Weights of a small transformer language model.
Size: 11 layers, width 192, 4 heads of 32, MLP 512 SwiGLU, vocabulary 2687, 5.36M parameters.
Architecture: LayerNorm before each block, rotary positions, no biases in attention or MLP, untied embeddings.
Training: a variant of Muon for these matrices, 316M tokens, 9650 steps.
MLP neurons of a small language model. Each row is named by its layer, matrix (gate and up: input weights) and neuron, and shows model dimensions 0-191. Each number is 500 + 40 x the weight over its row's rms, rounded and kept within 0 to 999. Numbers have three digits each. A neuron's up and down rows have the sign that makes its largest values positive.
After each neuron's rows, "fires on" lists the tokens most often at its 100 highest values on Wikipedia text that the model never trained on.

L3.gate24:465506494530488485606436496466500523458476482524503518460522518567518467492516454502485553455532482512485432484456578478537474589579460589561540445517552518529510499515467482500561507479522484517517541511476475469534438440594551478508534432555473462461571499493502520459449532517489479490527547522518527560525533548443446507537513507538512502506562471461532534516496510493508541480494481460537560506466401421504485491463608546472475500520516490474461502450434528463532484505440536490437446432535541416521429527490482487522573571549435497488494458415520495468527532502507429440
L3.up24:478522519465521448532492539493482455524503590561540512495538492470498491526562498520484537444538461497479539511448589514515450533529555472446463456506525497515495356443482514475430553454460452534479466513529557493445556510495519512519507490536512499434455515490491509533495484423511554561473523448484474536450424495493528464557511551429437451497513440479590498496516495417465530451505515525554488565488494501483511525521532547521478457500526538529493524529447471425448516476522544524444458491538527487471523559527545430565590532543407503488421417458536539476498550538510458536
fires on: "irl", "and", "ind", "ar", "op", " Man"

L3.gate86:557458494611512497502468470457471526518475447552544472505444504574492518492492529541523475523471553440528582494499478496530519548501509521553491506526447510546491535513527418455513495470458471501488466506528566471511503489430439443473493557509548448477541521479483472517481567539555472439507442483554469513437481485523475443410493532487524501452489487506493413447475513440557548599482511455508556478491527449502539444547550566474434536545573498497440498407474535504499534514520521497498579538450483536420542501546450415492496500463462498479501451510490530577554498606500480517
L3.up86:437561504530498442526495508419550486485494526499501542517574566452450529518544483419500567548502525476510511479510549551483499492466505499428556477544563477484512482515534444494547496524458510546463482485474545515478458544500496440426475529470520413440464526472505443484516523453598482481493521496470597505438467463469576464429451478531434460501446517507480458572540527517489537520500525501441496478496539541532518475545507567498483504523483543499506531475449607492470586474469484508407524475475526581522559555560470446574527456532461490473516535434459529560474453517477450471
fires on: " made", "r", " built", " company", " engine", " club"

L3.gate441:468513569490520464530424436555524544483492463541466531480542495459449502504508529499487460528546463428534550466446560478449508530502576492436514529559564561515518456534540478430421556494430565521448481435565500491446390510503462485464538574516490515496501516513520522463544483491506466466549423514488502501525443507502548475461477420524541508489440469498505488393425446526532544540489616477497487540507551483480479517486465476516554447559489528513470561533511517479563494522565481557506563539544464470520522514501452489496480523459468481487525567482529503472533479482493415576
L3.up441:582454517520573505489484489444461525512542570514502484500502420514502542532430430464499393462584480493532521534485496509470469449486472443423504528421481553493537461498555569542523513475504502553493508463491433487522491521437502467516526497517453547483499432466485523451435489445509499518480416541434505439543494494498514484544487529380521442552428481475568607447524495458544510545510481528515447471479516566452584506538482538485479508564488482564489512555527527547554507524552464471536527549513482459512441517553540509481539514458505504534538517461449535496514541530517542429
fires on: "as", "s", "ill", "all", "ish"

L3.gate203:503579497538481467579496459511422493448474501459443496440478453550559555538550503503419464548412535441486459523492543485442553514485544539448428433525461545592511514522569541512529556540486482521550483527521507529484429572477492445535479516483426585519579539518489566566447452494451494477455519459501567538433517510456528542553402480475520476510504508560484504549495501454459498470493532523464492488579499491523462491525525494450447508521463458476547474479498490522556508437467510507440515511477517541412505523556449528441537516428529540492480550475511470468503514495535484490
L3.up203:502484526410531472550476431533484540526544470549460490557476448554543508457499481534465460488478536551528529543510451499555493527480516493499570464507514539518512542494482492460507467521573393533472542544496495548499593443514520504531516555492549488477568483563562430522506396531495460501466523497471530451495515461473531476431468410480496565410504516522558451478551460499449534476474505508509499501494508492447434469520513531467541536504464457492539476455456522439509492503506403472493512531454549630517513555514472419533528510473521518453418501492445463448450555539483542550
fires on: " open", " imp", " pass", " contin", " add", "nt"

L8.gate330:559507459548506516460525487476456540510449465471489396529581514520509510527415535462471506468484492483501543553477537441499482508490492448537471529437458526455566504467459533501493475513458395534414584516480454563516494439494564530546469499500436444460521487537503488500435548532500572476511458540517538524526530416398451509464515528461481530487465471500483555450528487534568502591408488525483587490518517481488464480516575530503559494530458546514487473456505458441571534447495519466576488507486504501499545581498497449506480494541548525433512520460535577517445502519510529527
L8.up330:433533481389467532459545486543473508549501555504487470529483535577501547545475506424481596450491465497531549548494545485500540501483484453530500530436511585464555426482479501502504475466452432509545455465542448477470587452526548421498495512489484494469462484529507483405479499516488529530483395430488499505526518456474514501496455532450457557505543499480475487441448538561498519615491501476432545489516519506512496490494515549531516533428475525510491462552444589457557514485565556476575506459489507495450534494494521518549495454517493502456524504473493474534530465599467557563
fires on: " ", "ol", " Hol", " no", " al"

L3.gate59:477507467493486428524414491443502482498537522487505504484512561500503511508541508517506460509429488505510523461474501518481560579496529509394512484478535529510512530461546537488496492528490510459468445452494488465470588463466481544575557461469485471476566582541494479505551482490470420515443571432596482495575422490505513429465511475484542414472404519514499552444489502452594518536466542502505490561463449589590567492477451496508564562516523500521479562451512449543536435523476521472527473519519465469506539532512529483517485525512484574509501527512513529498596476468490448434
L3.up59:570466496471518432520558579559495573516509498475529496516478504462571518541519478536471467537510486468462466479524543468501542469479470531439525472557550556451458475463529437452548490526491533454550437527529487497457484507501463531502449508514487446445487519403474497496503435442449484573502536499591512456558533501517539468489527539496475459511426478429544474494429469418475487518412443461550520555448529562537465464542459546486550474456500463543565554453531490464476579500537535467565530575451509552541458457532541524517409520499515512520502544469564454504520547510470515477
fires on: "v", "h", "as", "s", "att", "am"

L7.gate312:507548442499468453525525467441513495466557551431511563493518458486464485547490511516466456488528420518574551476531527528488463509462424546471461479512463534486471502493560523472491517489477564522518507432484517494505536505535458524570455472494489505489497531526487513492558445450541456453468618544471503522473482432509442555511494500503546518500484443549479438448542486483560504563602445533522571498531553502548447469480461435454452471495463522526535514396579465556506550493473481565514415441497523472447445497545471509524504569527565509414520451515499498526516459492526586462
L7.up312:543531493444564470479477513450452474481487508509430561455501447463504469529410526471434420550559550586497560513482535543498481557545590528493563539494457518486523547579463462427507462443496585499464524478500521483533527462515446461603519478494537482531503510632522536544584543485469527468538527550505500491413531466486527478488521459546489524497520448562487533422532511508521496486516499471500482504474540525517460443431518432435554519450510464522495567394540442478519503470514458506512474483536549438476494491545516462471479477479469540459509478477468551488512483525504522492
fires on: "re", "h", "y", "ur", "ar"

L8.gate344:482576462453534470566442468569442497487445596501504575482495485554443493466548494505438497484448532489438539443534568521445467548560467479525549536482499570505514456507501501552499542510523497592526530433570493438504465498458458540491451480535545505505526366503471540453502541507432460518535484477446563534468516461556550467477418506513462492500429469451485511459489536453482535474542528497492504530524463487468528441495426530558540501488482517469468479500524520466466464560553509447545501475536503551537478552451501494442440475568559530489560536574495479475537541487487471465
L8.up344:428399521476527497504466564514506528504514510500542559483430553511478520515535474516539452466526539564433536480555522513463499478516528535448425480558497529445461476490509498492535495475478448464544577546448486508546377555523527560427391497511510487516482525501461476541502544447491532442451410475477466528546497471473529545592473451479482522508509549481513465484556501524444474515487471460475562504487564517594473468481520475618461455558524558500532540533534555499493482538558512501511401447514537513537472518494476592509466503510482502523452456507446508477508477503453489469
fires on: ".", "$", ".\"", ")."

L3.gate372:562510429494469529479498509454460481538554577504583490432417486579515472532538466441564451424426464493486471469505548543489489550447477461481499391589516563538468402432505518519507486535510450507562500429527476517528550509538481560456515498485453501516505495465475517534481435539495486455509520497487518539514453509488450503512467479500450510484565488480555551506510524609501517491562430459509470515459431472468479517543505522507514465450520585473559438638509511488504501468509495486459459484481516526540565463475471468506480521544555457491505501523488566500526495544504509566
L3.up372:460508497540504522527535499463550558491485483494471460473456446485482468571525533496515513568488489483530516483475549518459459500479512458501457458494493523495500482577478490523532469525598539517485449576455441525468534556545493508550541448475448537487581510525499484472501445473524525474502508498487496439396490436553373597567484500488564486447551475486574506544479490436527453512529437542439497496462474475497514505487460539482467441467513548539530502526493566456435531464456507574507520460516450576507508546526445463387487514563507473503503537529495623557473517543469501466
fires on: "ts", "ey", "es", "as", "an", "ond"

L3.gate134:535528501448498481482574528499514545489485558533487444489470500508488506584492497397563547506470511481513495532469542594525420571518445497511511463524525506531522477477489493472495480509590400551510523579469499496539517544440513399483463575511509456430406466505468438536513547492489540558544516557455474472465495480462533502534463500422496498505503457480447543508526500483516546520456440455512551540467499530467534478533489508450444430471499459546489513543493484542422518570560506490476407581575512461495461531583461501512483520505478473500498582459463506470535487456546502547
L3.up134:522534541498426555422500496376492573454549482442541505458474509556469494435523512536447508506460519522486527469527497508431556610556532532468549550469472494526528522482520456469526470511525502494497516501466462515541562456535428429494465521421426481460506512534484487514416506490475547511465527499536500550494468514485522505457478502486523515521499507513520587473551506472493507499502529509579541465472539458461434530624510560479461516471444548553504531606512464460465384541438477559552500480544486480488518548513476444415518532542434525524496542473495495485502460508488495480
fires on: " \"", " en", "====", "ut"

L7.gate7:492497533537495466540470460509507579520516547450479506502461524475493494480479504452469496507548467538408533450469448530512592511537497478508486495499519525504595500525522605485492542657485559486499533467514503521515524514462526448507517471482526483448482474505452488529531528506503504475487486622501466516535547394531453591459491524493520475470472502518507407461514506476476522506456519489499512490416480497456550434450444468482477519454533547531486466572491511540434450536444427482517476445515537519444529504508439539427529417477522537624492457512520557521522497512527498544
L7.up7:523531488463475435547527419500543505463517537459543439543529470501498535498437557515620533531545536537556454476527487483491543496499477494502515616549534511503462527534554473488525481457477520522441561513527478543493479500489469524505482482489529511534489547430492467542522405508452516448525567542462497524498415475529457494499499478452521460496529536384534506454605546529542508455453514442479470567515556542444477498520516469505500546527504510450489441478563518451460525534476401478530486537434527489583458561521460461463551508513501452590443504458510495516430486524483455478
fires on: " and", ",", " or", " |"

L8.gate147:510566497514470440501530485537485450472474458447543479493483542540527515481580546477534503530513533453463501445481527535499528462488561536537497493547456545502440488475503521508544470451478462468471435496497576523465486515526532575507525494550435491446444501473541536468506461399478501473532471473550529550570460501519517454498509509556498518470457505491483463443521545527448491531529535496502480524609416529464581584489487507489432484492505429546530474465564497435517545542463493556470537508465557448471467492506539485485478557341577495506506527417572451491492520483583522505
L8.up147:513532491491477477542446430524532512481529449518492459438537523466438439590516524436493538417523441451531524532516533490600535459495455553416498452538486525611530490509524572472451540522443546499484483506540473559501535473521493520489487473449497520528491520430472581541460537488482516478514468466546481549452566439531494537524562506473536436514500520443538464572528553455527541555551458467478460460539508428576436428486518476486483508519488488504483488514488485490456460499482392443572481517481558562596527481521506555505546497507492467541486495515479421518511478507548486481
fires on: "ed", "v", "ing", "l", "im", "em"

L6.gate303:532601531495494486489486492525470443430562497441456458487505397553489529547497476428489459553592492460539496537483496496464481575505455573479423486478425491494598488467564443476516511496481487499502490503508508520486512451463522479482493443509535494503570507528474455419541437480471545479556507505503551490493516518485515478507508551427497515510476480548508520485513486520533549429486462437502473633577489566452445500500465441600504572475448515488545569512490500543478567469485462414493522517541424516434491544507516532523508537582544501481478487508499481495511462469540463522
L6.up303:543492490469531543500490503544484500465556465422477522454570570460473513508526513457548532605494509528552457465474509491500547434542508551541569526499535450594507516464506465578465547505554495496448433398498491535438513529554459409568538473549485481494553498438518478480481560436518489464533525520419499428459521494552552416479448456534570486455501473500471480536471453491503502554458425503536553441489492517517505511425507496501537497450509453531490477455591485461488458486514516518524508515477516548558460509440478523497525474468442533470582490580438532511515471473485523501
fires on: " |", " ", ")", "."

L7.gate139:528483533436578552495509447510557494524505512525469485513496554486491482470563510546427473465548473506463594455527510539494488588482495509540549503473508517531524458557485503470565539510501492492502498518463480479530512526498496491425524475462469502462483515464450442510570423505482431513514457528408492474595481538436475521529538479497488400555501476519519457521492604554517463477522522475490455496469528521468517415601491528515541566517552500560574555425478500555430516476515498484489532448428491441431542454572447489536523434479492455484545459503411495483550527512492472472
L7.up139:511495523460564469499471487518523562456508434537559462536538484538476498502497468494564440458509480561497479480506453569519553532475542435543551519514514555521457464562526518512477579546497509501546530535488524479455530480485493493494486542476533518475579513532517423487592436520551485518518540467561443603517536519553510493476444508409541463521472463471481527437516586536505440444512545518452535504413467552499515425543460471538508462586558445526495470504523485451467530555403458458461489437446484451557495521478450504528437456472505504517404466538515487499469463484507466471
fires on: ",", " and", "ather"

L3.gate474:544436529460423512521450533465478533434457520530428473446520468467528474477419486519455452587526452522498548544541465535561472520472486480458522484484515510486478486482470531491467448482475502521568527470565479460440476473543523539499532568538536541504526489548525522489494589493456487513419503594493506473564531523510429556422526470535473476536455408452542487487466522562462509567458579552515484498472503454477468558466440503547534583471477537500560444587492508461517481513482423526494577551526439483575493496493532462499419492499552478509561503459468469512489521523497545517
L3.up474:461474537484500495422506468494493505468536521438496552538574508491525472548535514476473469424527499523492534414528532475533522489505526430515493429451500451504600472448507528453565493518497552533454517513481519460486509529545452502504552524496484462501513456494525509550504598473457566507528546430403463534432458500535455463547487453578490441422425446519532521459451591534529491471529505521511546602471495455402478450489530527472535604498447496522503568503508493520449478473500515464532516514457457456486503506548573495469496469537555498501507522572487531510528526483477448580
fires on: "al", "und", "all", "t"

L7.gate128:501447496567471450518540464590480521555493534554498489489463516542537459501593565594450499492554522479560518492502536470494476435500435536506451532501486478478460491529474513525457462481472522472531489560452547506485586504500472479553492434490492488421426513543524467472540492476458494521498421506594468455474563506458424449492452434506526562562446526491505547494575514489589475476496484467533546461458449532541536475461500518578536553536521501489521512467490452452464495510536503524441435497473519499494532572466430474494474497426505582419535452528539440510495554534469501451
L7.up128:467466491512506494525511428485507540542519531492561523478472495537542487494492495511416488511487498444477540546537469502540545459517527503529515424539455443500462524565480446475503516473423441478524502488473463537505534553571483462462489445480478486446473447554537507523480504431526448512527389564484505394489565529482544493422486457488556540546489559517531501518528485476523461543486465533467609542553458545469483423416495524519535405498500472491512508481498443506522498484441542587485530493440580578540511511530511531561535481466551488515483509422491605523459527477491548450
fires on: "-", ":", "/", "il", "2", " c"

L8.gate399:432545618493474480559509488520508513465454477499545477436488446556514513509566525456456511452522531519529524461500541443531474472514466452583547501527518530551473537492486556526491481481522476481535464565462527400526512485457465459487491517540475560440477435442489492537458417519453439503393530499530472570493477504551460512528475519508494511486484553471564527513492458574532501545505542532449477521547489457503550490562528557511487468536464531532515543523526478568418552536484522504476524504567470515452493579526521468482376447483459471478576480546438484493475442554547461475
L8.up399:552529511524541490454485466422499576529461517496394463571571494475579505496489492507447518486508516380506524581486463566536512507494506538565560553453481488490394489461491528532536494487530448449454391529569480539470512476502559573493537511519508461503482431497524479459498496520515415480541433467491466512447502514480520488495566507422455489484519503492521464448497491550474523474502514458523495435547477491448494535478506472466546502505585557469506523513517594476449492472437455488484538528532520514474531524433463520587554431495521491577533544517474554483523529530552482500
fires on: " who", " and", "ant", " father", "ary"

L8.gate398:491482507551501466451516500486502481476485506477464537525512437455478485532508548490516477495511482495552541457484459465527564473473548561502499521472497572500493514554505448512542536532503449492485560570479494510455545580532470481529480472514545460472495511476528449524603536440495504529473486482475434533499542508509520442421453463437418533536479570539519416496491529506465540552507514488487503469444491532562549518448513517582447378583534488478491451493538491514469469538471488521622509542459542575438478480487473477463560477483561487414493465520433562538434393491504548490
L8.up398:485475436518406472525430441485520519558489439510486483490488551491544434571500533511587440473482452553505541531542566475496479506462522503511472509504464578541530520473487423544553493525486454504430462536476456498496461470480418494554430519458473495436517463452504510538476511481527542452487490501462554427528537444531532507497506546584485467467465504533457493447530502517487544482545513512576571512467471543512487541479479491490469484488443542553503495509480506516523544484502513426400455584489526578452499457510536541481512516524602490537392458529510477616460532487533468519
fires on: " ", " such", " c", " cr", "im"

L7.gate422:587505484439481524440519431515491487494489473487481493455466503524428488500552568509425464602536547547554492517544476456590521490529605523561531535530569488519496493486438491451514558450479523512545502528459476482528524462514425486489443523479542504538565503536500484497535423503477478546539554508431472534456465486491435499540437496440516573524471530578490485489550420463545510549501474444572472491472536533468476486542468488426503482437487525469469481540511462497475480583493470527455473407521562475445482540479547527538442472504593511508484476473484504462522446464466542469
L7.up422:442522568540557566475480457455481465504467514508394503490503498495534546448501508520527483517542528474539565401514555496524524532516489421499515528530482480568570538548533483517573528483458550448535448424451507442538479517542437457511507503347523499543531496500531493423552494493561548511467608489484534501502532477490483439515517540501550518487480465455529510517487502440486495415508495589536536548524447509470547518475521532547459484511509467475465519509455495462510503454542445512491543447476536504432564483475450496463507462481585491420551536455485467442478492563485500482
fires on: "re", "f", "|", "ys", "hem", "y"

L8.gate262:484523505556513519428485479448490537512513467523542466514497488509528441468526559630492481449465493525540527501511513469508504521516505543543537501502551473424482480535437531575530498494540481482555486443531499489496591487507490522513501428521440517472512547583505420534480527489512496527453509439511461557527524457479535529524538529509442444554416367543473411500529471494474514517503489453497508541510509510551491533479505547488534498512430451484488485480482536544443478467490452423484555535468573472482469615498510513468495526473469457496481544507439507456560402563534581417
L8.up262:483504516456489510556451536509544476473551447510472521441467584533526446448480547560535559441498452480515518464515475563446510495550482497487547506551453522523515507497510519540553543513501487491503423518502528543432542512458444496467526547545439486497475465446453548560458518467521523505494511486478362554557485520423501477492486568482456509559498516488457441552486468446497543496506462460469453472530511576443489452519580583475490497568471492484455448448454515485420458492468462431626528496590535494557528547502567478512477535526531550504511465512510469559539509521501473477
fires on: "ing", " said", " wrote", "ated", "ed", "ay"

L3.gate267:508517497483499483499497483524482481401481536453411570474420486522522551486530427498467506572525457513504534443571563501529506521528581438498566477517480575403518533483477481449550490427504481532484490535509400453499448536551486548572531470507460494541501434479441491489469552528513508456517491479505548535458482461473527490444541497527506499526490551499676558459492471504477474497533500540550460558490445518502466522497519536513483479511474462446488538516526546547496455543531462451518514435529520464497456537507499472455485419543490512472484574505488518490478592580508455518
L3.up267:465507463475425445449503410499508502412452527452536503522456454484534456483556516397487456474524484575499525465536509467484545454526497525515526506513435574452512484498485515516530478480507487478574532469478413536520487517535526460516541434610537389475469450522498495526427525543541461419441466490517504528505526481476516480582461552492527501503528541526555516524494511510601539524472464541484457530598468492498470480514508560615420498515463479558539486470443498507499468563563534496501528524560499522511406486546505479532501513540485480503500482569533475480487498465544461490
fires on: ".", "ele", ";", "!", "way", ".\""

L3.gate458:501453524531466540527530504525523441535536502445427513502500470479469483464562493489543516523480477561465451503441555514520452492517474508566534555507488457512462507488408452549476515451504462485530605478487514510492419514524474565577468520525588526501519438529462556444456456569550552425508512583525540501563465519453570484522484453467509445515538404491590461560480483489567496463538506542468472521501504558477461453474477460487479544516497470433443522455478547495556533499460532499431462464470529482560494507536525442482501575502464445525590468527463530512520459522474554551
L3.up458:499501502523495522534502508497496494468443451496575538504530518518437459472525621424533587475473441501522528497508520555447490580507491560510513463613503504495505424466489536530506447505525489520493520512451514509465455478496515527467436486477538479544549537503460500516442447514535483481448466570447518562497562458574511496546484482507429446522594503517424469435539510558522516488506424432530506505473482480586538515518567472523485463513476535403533457497553471460525574519517452497442492484513484545405508525492544545497553524494464485517492470438556516467523509396453515471
fires on: "or", "ay", "ar", "op", "em"

L7.gate184:485478496505577446512454492497528553436485542511472551539571531505452471501523458490497477479519453495488481498557548517460503549503538485481440493560499466468497503583449538448439496500491569492428469507441454485478440548519479517480527456475489502506457489499532448483588455551503463520539526544478546432411563466560447477458519490444569526526526469483535410515493530489536424529483490481499580570439515483488503556458539446514480473539565520549440493508531457563386542549496487581509500476546533564487499448477496572543434487542470459478445486438519450472538518526511505559
L7.up184:498535475487560541533558388511535428448502526500522516515532506440489452525425583491387478509517491515514477464455504431453431507488545584571492479478480526473501477510467510484493471522461489536425554513514421542494536572533499451411441491527562500480495498488517430515513550488527520573482542466492552492568546488516479519433490541533514516542503468495543468479499497528511457498502491501400517501485487438492536478476555466515549519500516507495467550547480520535442507491524504504527469510537447493510553454499409408518563535444590438408493476461533550568553454503491516520
fires on: " ", " (", "/", "as", "d"

L6.gate339:440503475554526585532478550525451449525480450437439589528520536459483463472583530560506456475525524542455489445531487466499437484488502562494517510490476457481402501487534589575516494560473458506486452469443530492495544533506480540530476565478473464528513551523428547471561499450515578547482519412520499523498489494538554453452463518479488458512489496590444494493481548477557538549521485576505439523489498496521483388432474503518470441559478532483460443496522506444538493529542484496508468456480537544403514468576505534481523524516556517457529504429496499555485443473493510522
L6.up339:584500496442529483474503532471482415527489519512547473493446463452505426472508499397486497528501462520552515577503530505548536510470569504407513527489478568439493529498560482523527524529460479474500503453476451510512523495539490522457474482539428529458457482532524514536505499494444556568494482467454461462521480580478504525584481565487495462584575542479493489476509416513483418526528458483455466450540611488562518431482431484551430531529503534593556452419526490505515504494507513507478452581495518511494499461483438524534502490591464484479508490517552581469509461487532511465
fires on: "r", " str", "ur", "str", "im"

L8.gate66:438450456568460521489485528489577574484521446495436517533511498445482465464453509582543529497472487543530495462558479532537459451490491439495498504479497477519477562528453495471521536604519460486566515463489457506495549480513464539490557455515443477454555447510473498474438499555424511501506466549530548569496510511566485531525487463528516492563535474500506437499556559479524528473517488483488478396442492444501477530455427507415479385513581562465518483512545494522479506519442473497572516546496622532429499429469468447492541498571542531550498498502502515512485470464515548509
L8.up66:540472452472521559499501482504528568551470485513488502558468468482435538565478549472511549417530495557481521536472592465507519631524595464508451509481511523473477499530489491494492563499465567465477491455439373491510439563481484471524560491513456501465517498507474492522474474535553484461439502521485504485543474447469542524474542534504492464582467542524497517535432497500492465465440512453530573512577516544476515502448482560478518547558457517482474472537498537451483470405476455487524492456504611508479469479520420460472527483496563433535460501561435511530483470486485551563
fires on: ",", " and"

L6.gate12:497546566493516471474505514507502456470549485472498538493488607528516552487504491510422472474410516523567504459529550504500418469526485541532400514538517460484488453553510526490445440488518522461479536486479456488438467483484608497427481542526497475516431546517494479479443462570579581495515530506504476490553553489576492480572515483502469480483497518476496524438442496505509443493467446463541582551508515538468496496409518485502474565579469459535464555533539493464557471540435523473541512509473502452481465511483453486611443491613537514503525545542517511497465445481463503542
L6.up12:545470585527423488445473494558463505401445509549519535527567515509482545479508470530533575568457480506458479485470514516513532518536508502465441556474421498518531477491506501498442522510458507483507480519463549557556477432549547517463509549582462446492484477516467415458539497446506427490515426506540531454495512445532545503521463406522440467493515501463464540537439503544489513511538522447529555507487463554447459477465511519534474473441453463549489548495463566573486532449539482442525474466503586548560522462521416528535534538457442525476506501541452508544562542472506584481
fires on: " |", ".", " ", ")"

L7.gate219:461566442484461573493605544427542444496476559454473541451449526502502494468498520511504462488497449501466525558479504496589474563489440505478400511521515557564544520502456509494490486509541489455481578433507488441463592504521494500477464450485433551528481469504476511383503445470482558548500502497518491502507520460572441502472527497486522479489480504474529555528468443531500446487508524462527507559485453537482508516452434482530500464518496526437535526508477504534503444515633495474537495431521452548523526504546423474516477562464582489476459583535533486568511487482531499574
L7.up219:487519488507505455445549497560520601471575488493497488497517521537512526489495517506528474553462491523524482520554599531434545502462490479537494410581549467578473501539525526497475486526505494500400523492531444395464521523478426526461563546439503478503467501516411517477465446471496494509500483566518476515512444581491484546508514501536424540571479450460536485485498438558489411521532520455546467507490520519451464510470461538492479470521475467487459495592508542419563487472513552492437505514527519520548491463472448479478505472545454476417566562534532480558564483538434456535
fires on: "an", ".", "ts", "ey", "it", "ia"

L7.gate247:536423600438468481525494420464391461504427513461481450484535562484455515546444484499519531490460489497552501528539601467449495481532469551479543517543551483508424567480514479488414506554461496520483512511502508516547512516533462524492508494468499501423481467513537493491537494550485519492485565551496513531469497440532470492511606522516545490568541485522424526479510465461506505527488566455511514513510530524522509517486514495439497518476412460498489525509384527524491516504494468471502451539567574405494491516548418568571531477600536504491486489448518450439514457523566527494
L7.up247:518515485533453497485497485487513442502497511487566511450477525539553502474459494537491488548527449517483521536493455510477535463545488457529483465561508449520425482398510555514519429469507447503533460514460563473463550555571482520442511446560483567421504485559524541539569551531435522544470447562462456503498538532581550486485521524481460474510471545580406508487532502502469530452494531548446506614476524515510479505503510491525449429471493527418461516504490490454489455499466569489505493415466553505503486540530457521566488512466492472544485520584508592422467574460441500541
fires on: ":", "-", " ad", " |\n", " and", " /"

L7.gate231:520459544505471515532428467462516446521464536477552489548467483527500482463519442511533478443501532439459462506463563556448579527515509577513484538515491496448540466498445537570545481566446498514442464454509544456437489501436460518486511493479404532480513558457515444482494468558570568517550471441524521444481502503523492478474509515468571466512444485494515390497506534480463450510469553521565441541481603489448465501584559538520533504547489485504529497517515555506477465495527511507496466535558555532552557540435527514488468460500432587508489466521579409516489471470513556467
L7.up231:447503481451483522491534510479587507475510512569486483443455517471465479529499468532517548472490518480444511524579455419487563487475497491482467478461487441516472471498461437525529515606483495552569531482491532472479484451484461473503486538522502537491439453412523510537510574464522546482534504517505533465453437429472544568512490525609533478483516436474507437482504522436460568411479488515460518565555518468562480426562540517526388488537545527492486452502509506508523527465543496423509583502517475485621540543515470479512500525487514459525439474459487532593539529495498526529
fires on: " that", " said", "ing", "ated", "c"

L6.gate222:556511495497483552509515519533570564443470513496489529548490476500425476456426472460443498483455523473478624534419509506527472510478492532480527553521488519534522471490554551479500496487476437488478496568574471498566451572463423539461479478564404537499470469581536469442547471505486507457523534490518513507436501527463563463592451576467394480544545512476477519516537547469548487526534513478397457460502490457517535487500517428469501499474500499556577450510530545490497511510473562476553483532429508455458454539441518515543504486452550549496503485504513543453446548462480504487
L6.up222:480538454466552499583533556507505494488468449501541527442500592500508575461389479486474483468475521430464604505490499538524519408489531599460531514500491493514508549514524568481441446445466441511463546502508565485464529526545438510463538470497469476523442499467484518543472502566468490481477492497569444521550524473549517489557500530445482507509438494509494406587493506460472505533545549498486439457492502426497521492430483539510550529557498500499486550472556536512554498422477447441559579512451467482538522439515522495496512512573448530552463513541452465493508456452551484500
fires on: " un", ":", "un", " not"

L7.gate190:494518427508502524560405495439447505471406509512505515448516528511462537542509534509474516501494445465589543504537562465532471506473427528486486489499484619469550500488523513458505465564522423464458556461415440506454430583467546474524526531519516486462501513491527451574506535442452453563498447519486400536482527534517515530435497527538449505527460477542466459483457491543495505576445560558496545497487544494480559486510525554535474501411528471536536458512522501595479541475520495480489443455517500593497467498451587487531511481534477509458539483505473505556536518497491533459
L7.up190:554461423494555464468459497521505503417471581529492507463532518476483513477446530469454516502462539451545504588571497485481575485446531537530448491501511525522466486477559523449428436522573477568445511458504470480532490539513473478521457503483523512525502472509571467503418457460488540510534512429595544486513508458481495503492421589456512524526498500519518461525426493488482495522533536441473520564511603447514514524471525465489414510550538534582503528524426460527482549414545473449489524474436573550461541469497553451481514509528531487406507481485561513495520511505483551552
fires on: " "

L7.gate48:586545483489488498539429469468527503499478517444545479536540536544478442453456478523534477532524558526446525516552466498471479498497590551481481451517486452495460524446417546543480475562464537522533484514516455439549512546450480557515438464522507561390439468519540507480456470506440527528511514525495554499519527489439544443481516520520472450496491507499504458566545549450554485449478480528433523515538588479550521497415471510471461507514490430562490460507615428523467516504502407559544506579498508484542514526569480495548504500487533568523456507449491511516451466518471505408
L7.up48:571486504518508522498485475486453469504571511462502533514465489436473568534461467408537526505535473441527551459491437428524492451551498478511478504503560496502480481404529432500503439481545468492562507551459508498510507557539427451494472477502483421545550509551527523428431575530436489527517482514573488447550514487489586510519543489520490503480532544456458520535487428492511572555525504470501462523486473485531575542465522498532494533444521504524543518491480560496525476475497554457547493555448458551610459430530465420492519511407404496517485534475531554458469528477567474504
fires on: ":"